config.yaml
n_layer: 9
n_kv_head: 2
d_mlp: 384
norm: "rmsnorm"
norm_place: "peri"
norm_eps: 1e-05
rope_fraction: 1.0
init_std_up: 0.0379
lr_head: 0.00492
grad_clip: 1.0
batch_tokens: 16384
steps: 14057
MLP neurons of a small language model. Each row is named by its layer, matrix (gate and up: input weights) and neuron, and shows model dimensions 16-143. Each number is 500 + 25 x the weight over its row's rms, rounded and kept within 0 to 999. Numbers have three digits each. A neuron's up and down rows have the sign that makes its largest values positive.
A block is one neuron, or neurons of one layer that tend to fire together. After each block is what it responds to, as a language model described it from the Wikipedia text at the highest values.

L5.gate11:501529531480496466513553527446511529491495505478506469533482489545506515498502539472525472482546463497457515534513547524506520492471510522492449511501459471500492497506517501452529463499516500474489540525526484498498540508539501508528528471551487458538489516527535495511514508545499495492479516497490486508514494514499473496521481554530488492529489470518541537484509455478495522455489
L5.up11:455489558484506452507504487485513498501510462528503514498483506509538481479499469499502462461524531440492525507490506477519521567489463507491522489511500493507487525512525509515491495474477481507536531541490499506474460550525435502530464509495518508502472454521541520487570514552495440471467466503454473525454520495519490504516542515515483512512519480499476488481534487473487534462478
L5.gate14:488453496519487468498495479457535546499511480484514485504476475471525471511515516484454523485492516460500507563475530497509516503529500523457495475533509463496518473498533483528481518476467537497460583498488432515486480489508487477491524500503502480494538517479526519486532492530545499513475535499531502481485470451537503512523505485499522498498504502522487545490503502493483512495515
L5.up14:529520505487519465476467500494552576495509487445491502503475458481485497500526574462530472452501470495484510519545525524498526480499558519474521546484504486510508493496510491501537470503491447479518524525480498468513527520513506480506449505553486515487493490476449513431509526502488480515499522536480443535512534489485490494496500528484519497509487492490508499543486501519494513458506
L5.gate46:510514524515486477506466521483536500536492541485503515502493570491504477475524480495522485515479464506502502483461499521498476458483491495503527470497494514484435513510512471465479514571503507504459498487503502506530479510512479538483506513523536491486465504490512543496534483512537506518455451506497485560525498510505511491509502487488475491496507487487473438522507483538506457458465
L5.up46:457513554500486461496472491462536450500491505462500504537508479528488524497518492495534458454504443513483478460504515514491504513479512517481510511482458466490476531508545463460509495504508539511510501543514486459507502504495479493528550486485491495553500465482507533496508463553541486497501440527489478525480503510488461500527510529489503495525502482447503493482484502516492465454411
L5.gate54:495472541530503513492479500498507510455490465483512519499500516515539530516505502491496502456516481472506477507482503501501436496559517492486442506461463507493480487515513483464481482498502466466510498487517460494461501487536491505486523480485480508513501505483522498486526515481486559498483482507490498486490486525484518477505514506550497531542492520470583465462491474560493472494526
L5.up54:494512508494497484495520542510520515491504478487512452515487514501537490482494500464545489480525491524494499497504556527482500447503539494475449445508484507480482505546487480508518464462495502505453483513519457493524457511501493527516506481534521472561488475499487529487496519479478480512492523509459502487497511470514462534551482506454501516472479465474488500511534508463491491519489
L5.gate129:512505541485504492477471495451538488478502470486492482511485494477491537506494533505494488482463450480460513493532553474528503486508527515507478535480466472479536441506497495456521514502484523516524511526481501483502514511505464516495496496492495501483482534525495553507505514539580535521436479504471510498479496471496506520565465523554510465559458469497529502490475499529497532510494
L5.up129:464536533489472460486460512483503472501477483503486504496521478523521523521484505489536512505502494496537486500490496530494505485507513517495467486472496534491465461489551505489501485485505526488461516518492474464507500548532514410486466472505500522521549481486550473489547453473476494463511508504491491510504528466562514539480530495499518531550486480492516542452457498520498491472467
L5.gate199:483525499503517484495509477474532520480520494486535499552468484520575497489488529508451498465498425485518490453509520543522512494457495476469529471486502531441510525500537490489470546468514482513508489525509484519475475498511493523509513459484503480524531518506487489472504514486540475496453514494491461516540537518482484511473512522557515523505511499532500520470513487522484485536503
L5.up199:528485539515522536490499513512533464457493504492508489512509482514515435517450488523481519503524510468561508514481508497548491507459470512458506487484497546515507515475541534490506486497495517498530497509463479528483481529455459504478457489542511481537487539542483509534505497542541503542533501537460540540458497490499472474499504517504506522505523496466494526490501497487512507488462
L5.gate250:508517528529489493514489521437548491528529481488533500485450516515557475444528506496452495514523506483442465560499513543500511505533499478457472500466496484485490515498490503467484516515508491558484522477583457497507536511476505532518473494508484483530486513477485506484510522505509520511471489490515501531518537461509527495523490511512457495562465493518485472478499524477518502501494
L5.up250:457464503509498466499530509507494526501498483477501499480488478525485478493476493518517547501539494488494521492454496468434507453468493502495503520520522514489485500462500509483481533485466535490510538512487489532500517488512455468465505484486512478510457499507541485510501448473519516472494485495496517534504495532499498540506559463520499542453507518550533527476518489494504501499498
L5.gate258:479535562530477471480516509488559522461505457471510490502486512482506496481488509484525515462500500473469530516484556525471495498496473509489497466432452488497499483530492495515503499513501500494535482510541468497454540500509525463494511472488525502530486501492459520487519537511519514525522510477481515519457506464491450520498481541537509481549477447519523473464487505521481476496451
L5.up258:492462471495497514520507490496511503536504501491489512545480528517509495513451470460516512524492459500526500482446496488475487498497492482534510543505522505516489511439488464405520477498483483488466485514519489529505512488502480494482500494510494491499484520576498483513436484484549522481503509508513475514515468450521470534520511480475489488483492519530486515444449520537497461477480
Sentence-opening boundaries. Fires at the first token of a new sentence or clause, such as the comma ending an introductory phrase (Under Finlay, After the 1969 season,) or capitals starting paragraphs (All, B in Barker).

L2.gate172:561525553500478463536497511499512517464521478512520510482478525499529489488483521508441486496459505525472520512475598534450468479467490519509496502499511484437483539509538496541498468477509556470530504555509497505470470525480477529517491471500475525481494494462480500499516495501512494504518486483515502535485481484488499504510490541518500538490488504495537513525471495473535475528554
L2.up172:508494495499511512500460467499469509507495523474476523488470527502481485532520475485522528534476495484550510473516508477460499480486476515533503450478525490495516526460539528511517492563476530443427443489516489502510480511522518475487486480480495483467466532510488473488507521481530480455503504506520438459514509550500471487495522491481535486484523515508505481479502463534505516522461
Infobox field line ends. Line breaks ending an infobox "- Field: value" line, often the last field before a new article title, e.g. after Language: English or Website.

L3.gate60:488512521518507478493512478495544500496504516491534540508481500506476473503506492561488555475473500505502513491493542480455530499507524543530504497507497518480506476487463511423517484515479535492479491498468487446463467512502470549528517513518421499501494515491490517482520545528540481505483506483500526488534466509510492483540510487478493496492458533487536436419501494496493486493507
L3.up60:500503503544500504474550557470476535510540546519484525530493493490508475507477448515530496532490497511519481501549475496450464467451482507554496514472585484492482492476506508482537512545493483506498478509507493496484470473499493466447501502456515479501486535503473486484517523500487508476497496495504492484531459471476448497521527530456519515503523510478514527472450467521514504500463
L3.gate72:454493513518477490510448499526515527474492514475488515473473508469489481499530508502447541467467424468497481533513508492471525505476449517487504528522502533456426489468501488498525509519510495470505488483467565500473516483425498475538491499472459528506493497536490512518535500505505543516511514486531475489496496528504500507545455512484500546483500532528551473520461479509483489524499
L3.up72:463483472474480494469498497507502493524474497486508453510478438485490536496525541479478504534480497446495529514491481487548584502517491469502484491474534499509492471491560500514531515512502510491473527485483483471489518466441510501529491506477528550498511447511498485537475468507475502508524515452523504493461480530550484514470485539478472457474516452499489457525539525467501487535525
L3.gate78:515556502508441496503506506476514481493501465523489534444514491450532527521482528510491522515462459510490511510519521556496505517505523510490519499522509493491420506441502460510544532531511510465544481513515496452522476550492500549504497503499522501517436501520480509523489515501521479491535514497480498494494493520475487470489485516457501490484477483476514458483539467511477506473509
L3.up78:501520500494459493509533512497508468509507475502519514485488442505450531535473534521501499489475494503515472502514480504533455519504493485505491478465455486496497519495493498514525513525501465482523528514507488486541478474469483501507496509464444528542480539478513508538510505490492504407487508507542483517490466546485453481472513495505527554500504467501518464487541517520471476477495
L3.gate105:505499511481517501506505491492448547483543491547523510530457508516532515524500460490526499483472536494466473506487530523514502495468516531464517485497513517498479501498496547529483484524536502476516491503502500495459444520489418536508479489474503472500496483487472475499503527494494490506528526561526494556443516529500444475512534493498521552481545502507512539516515502511523470530496
L3.up105:512504502502502502501512497470494522500524485481578522467487529483453502504522484488504498545454484512518507531491514494463465505511460483517490522480503513475518461472510495493518493528505489438499460485512460482488474531491489468543481552526479466536466514475543554533481497473506494475485459519490510547527509521489492488555487553541498481517483504479529524500476533506483539515495
L3.gate273:447512469484472477503473499496475537497508470494512501476477489519504502534505504520438486511470444498523491490505529521468511498506494508549542505477509499489469480486507498486510493482477524440474464506457499467475461526446453500495492518489492507493479490481492446481540529503531505498513517461515469491511496538524479491544472498492494511496473534469504496502504495515511538486473
L3.up273:487479508473522503474511534523496527497531474486527513477454518498479509524512544503471496550501464494521496495528491529485562482520492454497533511475500482510521482465472506470528478512524511472500487495468507522473451525483487490561495550447498498511495517472535481500500505489522500480527509433512464478494491525530481508508515546486502543500505483486521511509488508480485503514499
L3.gate333:504510507521502538533498499517504505503476472491498498481502493515534490499529493488469543487454475461479462493490534503480500496487520523478549543511509503470465506500482512493528535534492510517503484484512499468487520537462475504473523552480486471477475499500477520515530503529506461482462510519476498494491472523506511505501493475464480474506499529495525478510504484467514493486477
L3.up333:499536497506533520486475444503453526547512518499485489552537527536522483523521535496511549499497501523489512484515530513509501472532529518503536483476512550521475530516492482496526451536512437512450542492518482474498529552510471500489492517462483507484547489510449528515490492468468489529501484515517475513485482503459486518493491492501521453505470473499495481493487494510497466510489
L3.gate334:521506515519471490536513492512485514506497554508497497519514525533500479476534476514550527484484464517492483502528538548472499519512522531524496520473497479473496498485491527497549461528493517518470465517468526450482501484467461488506494549521442495494452480450474470516535532512488496478479494499511501515492474498485484496524494506502481531475447517461538481491501484519494521478480
L3.up334:499505462505492506488495506514512532490550502470525524482434465489498497528542501529518496578500472472496511491536515490523495445536496485470520527499491492524533439469497493501518502482477486464495491497478504485472434487470529508552495503474507533509503492501456509479475496485484471524485502421539494488468509483511459502502503498489506510515508449547512512488496501499536506498499
L3.gate336:473509519470475495511509488483491548513488505502512505506507498533480500494506534468493455493473472516525472486514547508513485508504486524449490498473474509465505499494490489485528494482533493438491497492445475502482478495489403482516503496462481466522536510505472458507532564498542534528483529500518485528478508473496500494521488529501517520491483523462532463491472498529484511474501
L3.up336:493485515486486505489508447507508495503505546494490514503498478532514496503496505492458491477498467524499483535499500506462501481510510505495541498510450464475468498517510521508522520550509496480485470501492518564537484541514522494520457468425484490454494475467459528490529489519490538496506522461534447524504505513510538514491509493500509527480485519518544509498459402522490449468508
Infobox field line breaks. Line breaks ending one field in Wikipedia infobox lists or table rows, just before the next "- Key:" line, e.g. after Order, Release date, Time zone; also "as" in cast lists.

L2.gate272:428517498501502459533521495489507483463505473545520495482523485495474486478527484487471485548484465447519481508505494504479500506520510533498485490520483502498473495449528515516515580491446476507492489517468514500535490513502501504509506544526529480499498511463495528489472508494526496479484495525475518490472483529538503516484488514509471521490502531504502478519512468496481541519480
L2.up272:478501500541512488461511514463489443465497543471495492550480488490508466470490498533478503430521501519494519484527500503506508502493494533454541557515479549477510500499502473510492522501508497534479499537506516494537504515497488500522496515487541521477528489499506504438511439512491514458499496482498508506488483459465482470524476538508500508505510510482490485521528509494498521508491
Table cell separators. Blank or short cells between pipe separators in Wikipedia wiki-tables of stats, results and election votes, often right after a filled cell (e.g. "| 61.72% | |").

L3.gate55:477463495522499446495508443483473540491474525474477552487499540489477495487546479518495507496466484486505480517524518475463512473506505488514474476483477520481498474475512501492505512497461533471463470506472490488498510536539460513491475503508474496482478485531517523510536531542476511500444462443499503450496463459473515482496516453483504491518465501485491518488522498512543553504475
L3.up55:560518478474453519494457441506479514508479479484461515498535516477489541514501538478530539504458479478475504489501484484512488481483500477530459491487486532483490478503505490545515513535495505538455481494471500513492489533513458487503498475492479520461482476509537518502492537548494510481482490490483541472506480482478500475512473459488496525475482497520482493517528529505537543506475
L3.gate56:445533486509481465496503496494498523497501445516483538507483514535512501493531479498462531488485483499484497471475528539481547491502513500517486522496493487497457488516514512497517537521514574430478538496537508473488536544530494504490513506516475505480496514508518502497509486520492477455460487489501538491480465513498459538540485525502459494554492505514499499483463519476503488503455
L3.up56:485514460520532460465484467476490477520503467471480537496483505495542540504462510497470478491465482485472524451509500508489510519475524485558474503497449450493462448510509479482506510498483525456495503496504480522520539526469464495515539500485460487498483519494517516498507464508495492452504493484565509545471481442515464514503496503536497486523492501545504508490478509484503522519508
L3.gate149:476488498497532466521508510495527516502556498492498482456481498512479464454412507534527519508506519485480514486496518529502497499485527539523516552505505538468492456511533504478468470464518496470518527515471498477485486483533466545501442549501510469492496536540516518503450497530513520499476490537482483539525474542510473495503520531499483496507476532498513506493468499504503474464485
L3.up149:476500539474493467501507497463531520530505510502498519511457489515479522480495490536525527517560477495476567515531476513525461470487469480467499520501506517531509464489501497521527499488482503506501502515524493523474579482555491512503495501502536525536490520511526550480502484469488503528497527478493503519534516494473476513530491488513486546529518501518478494500459491501515471447564
L3.gate158:479522468532504484496549541466504476505503511478489542506504546522525476521494455493537488494452501515482491505493509522513487474508466494512439525492479500516526478481528501532510491438487487498496476492454479491509498482501524500420517516466478478470520501495503526536485495522531474526545513494485535491490513525546515523490506525522475485529511517522500476534469549532475513503541
L3.up158:456498487497520491506522496487543460483516522488507494510453497526535503462500494502496522510545513503495520517457448495483546499540500496499462533495445468509489519520523505471514463496550523510555531485493512509495504487553496485508468442503506476497506475522492486479499458489475537525487527494491492522531537464496495510503480502488507540501493439537520482507507517519516463437519
L3.gate274:499490527521456461495484494514502513498519522565510503500508555497522492484546514506468559513484507503472504484487490544472487518494504524495479519509463464487500485490525515473474509564496475437492523552475486499469510488518477492492484499537461493481459485500557470514529517553540481487466476506482552450480496492492499495537470477509494496495475512506532508510494481473515536463501
L3.up274:516505464544489485469514485521513521538487514509510480511505511520511478479502511504456489518489482477466500517527494514494512532463486490508490517546480486511533513473522539505526519512504461441453468485474488485486497520547496474481497499537506489479491439498496508489487485468481480482475444507533480548454474468496533524478501494485457470499498495509518530445484506520506536446516
L3.gate299:465501525494470467504536517487528527478569495507513510471449512507500500476522473544486494517453488497496524476486531522478479496476478502556481508500501507492491482484530518510493488491480507494464507531497438455510455453507473480516510528503497484528461516508525461504506518511567492513501478459535507552489489529549458548523483529475480501519515484521501469509517494521544528466504
L3.up299:496461518509510486475522525455530467463528446536511528441434505478521483513504500514497495493461501535469491480486499495501497518520446507503494475517470478497525489480507531500515510512506443509483502469480504501486533450507543477444480562518514501519450495488507505485490519490508488509518490455484461460521501570485486519489510500462487501512466523489484475479522506507511491483556
L3.gate340:518511563534481512540540495513468485455520515504506496495504538514530484467542489495549474469509498479504511502496532511494455489503506500490488560489493508522484480492550510510530490526457494462483496538470497460476482528516471501443525525505522503473470514498443472489490541513551514498525514521482504499504466472537525484521505487469492523501504528528508460446519514474502493516443
L3.up340:511494510500514496501501504506463466475483525509495509485500506503494494494530473496524471509485541498466511512524477496451525529451504505518470508505522502505509491460506513510518496524455497463467479474495534454484479503522476460453502506509526512519512489506498524491479511507525499488509529473452487499514468479489503499472523505464515463480485563517450471481475510508502514502486
L3.gate380:487522517522494494502513512523505530526515503524482499499530478556512497449513476532497531491529499516520487558455486485484489518536515497491449511460470517501487483501543475489505525536492499438483482505514519475484530493503535523514514505511469484451467557483518500504494532498500557487466477429513516518483475479517495506519495523547470480512494544504513529510473457490508518452516
L3.up380:496515507479555496460494476472490499541503481502435511505522498514526508489482475494502487478520485502515522522504509506478500511527487458482478493488524441507493469490504492499493504533496504476507493496519516503492510499532523500480538519484461497526496474469509522505499518494513486530501504437526483513519514467479495509474496507549531501494477506497511501512450476525464507452531
Quantity words before nouns. Number words and quantifiers opening a noun phrase, mostly after the, of or with, such as two, three, several, all, other; also first letters of section headings.

L3.gate6:510479537561471478518508518494502549470548491486512510464516504499444484517533524524491482530515493522499479456505501509530497524524476514510528480521440516516516524480490514549503507514500500516453487489510477450494569470499499489493486514513512479514485495460474513466501544509506520473447471479514477468519506512493512506496487546494485533506471516547524490528498500530478492492482
L3.up6:505472530520511506457508508531485517506490499516492479500522455473448517541505508510469446496470480529537523443501489511529495487509518510533521486511500528540529545446501516533508507522460471490466450491478503513524537452527495478531531541492520485506498494454516506466503490483493503487529530531498495446516505489510497447459506503505531525502482518497471497520502528512475533498474
L3.gate12:487518504488481518489506513486512496482480504438531471486507473467461502515526509530463490496490468467518490544483460505501525491520490504516469470478471539519501468482490538471475529493462470523442472482514540527531489487501499464474509543482516522450496492519510502445518484505542508521539501465461483451482488498556527496501530478517501517495466532499467492516513505479492559537511
L3.up12:472489511522477481511455501456490544457488466508488514448499495455480508521499509513501506466505454516486446538487487510470537519542508497503532534539499486473503479554539434536496553505510512494509520531499510498528571499502500499443465513524470523518471489481525496498513509543508511497527532516503517502547525493483507539513489531490489489502487551480563553481492500484464511508461
L3.gate26:486531474502505464543527513454505500442544477543525491470445511479518484474495522493505536467534521484517485528508492484510504444524520507525503559478498507479493489520503487467495540489504522504485536459541500474505526466500510481489507529546501504503444503496490484461488509513476491496527525517489531492515501537466514483519460548467483527547486490469494519538494470489498513536513
L3.up26:525538473488490497525509489503516443479515510558517461528477522504492509487466467497485511476515509539525514495498504505517484478490534500515538530444494508508517475500493496431478517505535524519483484448494503525490521485554508472517550513514522511493498479485500505434503453493475508514553584501452540505541518519502497478494450522513519497521456491487478502514460495502496508542507
L3.gate85:444533464483454472510482507459479503504517522475500571463515509497495474494534512492456496507484433499490503521472540524504544488512523567465445483489475508481501522492502499504492542537524513489455533531513522524508477476501519519512486522492509485473504494527480528517493522504518507503456506523501535519503484474488540476508472510473432471511462543468492512471503502472491499513449
L3.up85:471535497461499472478476486487487482512517532510492546530534509480454506524527496486474503546487454521524508515482514471491530522459520534467484457441480531495512526508533488488490530531515501498469508520466498564515492513510514511553528493477490501495541508544497522480478498514489527536489536537457542486492490464438523486514475521479511460484493545463508529467497492495499500516481
L3.gate124:494464533539469497544518481539484441490487502507496449467482465503455503525484492503501508500468483496504500486500482496478523480495490536489504504514508483464514470445483485471468530504464544478502471480460519517494496470476506500494519494516462519476486482494500508451520504509533517531509474445464509479495461515507507478503443493502477467488458553529502514530482484506479537506493
L3.up124:469455533541466516496470528515499527520488498507503485492439486486490495531520475534492504491549486487500515490460499519489522446508476477511471449509540500488512467506494457472472487517452502495498532493487484523462515486492497512511491490505510468463490483509498489479483516493509519541458501506526493501458525555498500487509450554475476507519499497558530543517456548516496531463465
L3.gate212:520507558446480481489529568543523482495501492521499483451516533477448494522493509506484481465458487456534560498496525468485497476507523515550531496491485526478495498507490469483505499502445495495493517561482528507516518533491491503462514478501505460542489487494484504444515525477517500552504492503481486483485476474493499485498499517531560467549484509490488511554509499510481508546496
L3.up212:501492496465565503506542502550507470559481499526488448523479512476556540518450512500491501500476493485508553547493472474519518483465532491486496489510462518518508509506498508520498524484471523469529470488500485480488521504477495459509489498499556579529533503482483514523498494481481457539526513540491473485492498486513467508476500536509526477473513476461495488480541543487484520490520
L3.gate214:511489499481436515502466475501478524500505463523485523521547528521484482482502508523497504491513487490516512483472558478576525439528500533487507438471483492504506513520486487498491514504520444512480476481508506507523561507482488472493520504487539477470500508461436500516500463530480521483486512520526476498462533483470463483507520554531498483505503474497511463490497516508482477542517
L3.up214:531498510512480552488478485489489495486501478468464471492530524504459526534508495469482505492487509504542469523517524480534501497497516507497518528474480466507497499503465499526488517492462489569509486486519508508535557489529503486453500534488533518505529456463439476495475497510504531511505468486480505442509533467494511461471505540532513473460515479464494474503487485536471552552485
L3.gate229:507533577502508495476529507497534510497506460479489464462517530478487510537504522516504494509492473534542484486490501556536501466468443477516471510519496478462501501489473480535514520502484530495430508518535502463501475543507481472515505495520521479521504534447473510506536510447506513487473553518472482483471473524517521510483512491565492492514517437493472510548520512497496530465530
L3.up229:509461543481466514466546480498530469520501490484518491463455512490493522499488504498483537526494494490518509498485529477502541488440507487538495480523494536489495504468466501481483479539468511541533478464507506459460545499496514496516541519518549513615511496490490524517460499470481481486494529486486465505480479488472523502475495468489498465495490461493495498493524455472507462466458
Wikitable cell contents. Cells in pipe-delimited wiki tables, mostly blank cells right after a pipe, also short entries like DF, Toyota, Rushing.

L5.gate15:484530477541494484503498544476510493445480526491497516506521488511484483511508496495455476539480444486475512493536500494486509488509480554474528529513481473491532464496527496475478562487496483504493491546532494485490546482504511541521531484546516514525524454470500496487483515493499507471489496448468493495504559463498487466488477484467486522469460505483496483470515455498511468458489
L5.up15:468539482488504492504492451474494472492504480477530485459472498499481544542495515480518478480494474553473481516535504532481534551538523522506499503497479483475502509487549498511504497493576489499538522500485518449514542474512510487488490511455463491486518523511503505494516504499508482507532492475460477447526502510501465518506485497505485515494524486495495496521511445529495550543523
L5.gate36:477486507466526477488492508484508522479478495447505501491509452498513473513527489506513500475559511522469491536524488475511485518503530484515490499480490486521547520510458532493542523487523507532539543461497504450495548486535467482497513461511446454491469475500517500540475561530550497515512515525480508529515480468492526472469509512519493520515477500479518485557535489515490510438523
L5.up36:442518521497498482468534512452510511514509465488486488477499458509441530509501493492510514504487480471505481499538515477504507490525490502475471499536509555494535482484493515477517496498491528485500542498469506473557542491511500450513503537516483582549507483543518474456502497489502510493498505487515482453475497484484478482505475509518526542565473500498542504484478517515507553541490
L5.gate157:448519517517483496500481509477526525447502476469510494497513486505521475491486519555458485516476433526517472528556537476489526517491516513488526508484489458491507471449499502490518583505491516482478505500513491436486539498442493480504473514470473491531483486522450462502497498538546492476521493498497494492433524533505499505537467512505493468495486504520521457511500509536505475516477
L5.up157:505488531467482514520516528460497503529495488486510524514523479502470513504498507510509492501562476519522559534458460521518499513509521470466476511495541530493531446510536494467493522461525520503504533472490515511477521509479461463548431522495504513529484497502509480427501498513523512505482493479481517509475499466521528493522484535499481501502499485531492523533466495463508498503527
L5.gate168:520485538503524520512508493479495519484501482477495494491493502522466488481499522533474504476472491499467486507522542488530512456505497524505528482499491422489508482533478498513518527485460514559515489517510493462477531491514480499481517534469465458483463505516471479497537546524550502510473474487481556494465495467493508487507466492531516508530486466511538492523508477561546529520467
L5.up168:490482495495495518520466534467468497481526541517482481529465501515496525549512521500556501474547546481494490513505528538507479492513527496462493503491504564511492504546524513499500510499485506474516482491506539510523520497520481470514475496527519525475487489475519492483500508547512488520477536555517494504448467533525494527505516552499520498538517486530468534490451548523497504498496
L5.gate203:460481491543452480518500524472446520478495470462474543481482467488483476522491531519511455463498498470501497511507473514488467502527520565543543509505459526505501467502527499519466520515505477506466474544498472522515522504524512489487505520511459442493490503485533486493502504524495488476539513444479479465524451506533491510521499478482518531525495485474510484505506493529518518494448
L5.up203:472530459494450475486481457489506526468508507494533482497526496516514504515547496487481463509500482549511504515515500527473522500465504504500474510529492501479499491448479443530497554445551527510509495514465488443505559488507504488483486502482458491513517476504467494499502489448531503503512484485498469507496561486505503518509491527544478515467491482473512466542525482488474513510481
L5.gate278:501471512511491516542506537511500517509463483462506483484478520469514476484518479518458518524499494533509489492509502485525462500514509492513539495521465519487483479483496482516512529529452473548502457519495498540518490484511492487522528499563503485449466504531418440511512527541493495470483470538502525515451490495485512505495452504495499469513517491460460516468486521513567468507502
L5.up278:525524493496538485497533536512518482486446507498546521489462463518504479464531506519534470479499528488500485493520480494537538517509496484481494488476493507515567535519523470515515506513490489541497526494487464499546539466460477462519485502493505527485483535537468489516498464512497471537547487487486511543501559515484528506484529465544518510486506529515528507502482487491504489527537
L5.gate291:489515493511492488510514515511501530471451499473509493481487512530516456452500493484465550534500496498551490507489499514495507520520491498480519572491479459486501483545463434478503539512514492517527516493516460507495549519532531559500523502534543471468517525495455498483488499538491499478459535461502546483460482499512504498527484497471440506495512468479513493518496499508452491481486
L5.up291:485497463545489492508515498491461463463481522533460498519511491511577509482505471483465503483518499482512479531540522496502519520479516498523541539518462486492525516498519497521481533571521487509512526503523505488539536512518497503554506509501522528469561504481480457482497469532444505475506522508511502521476531500506460534496455506505481497477462488506532494533505510505444514474532
L5.gate376:485476516508468521552518527475509482499494511477550528485529456526500479507535468525529513476445476506502479518518500469495499503485501544491516487485453453466503528473502482468477480491496539495525505482532502488489517502478494490503554493529494483550461502518501497518478509497553489492498499454471479517506498488504511479516515455521473500459483511484492509507493476487545484449452
L5.up376:512488474480519492532530549495503507534550486529519517529528464504530525534515500483492512500460477503487500532507510444502513545487497496483495581462479459503512480488480543465510506455477541529538497482526511433490535476471480524483530477489511518552498483486513570503483508497493499546522487476498500486510530555533511494539491527477496432495482486508506516497469475519539512468497
Table cell starts. The first token of a cell in pipe-delimited wiki tables, often a blank cell or a header like Apps, Winner, Champions.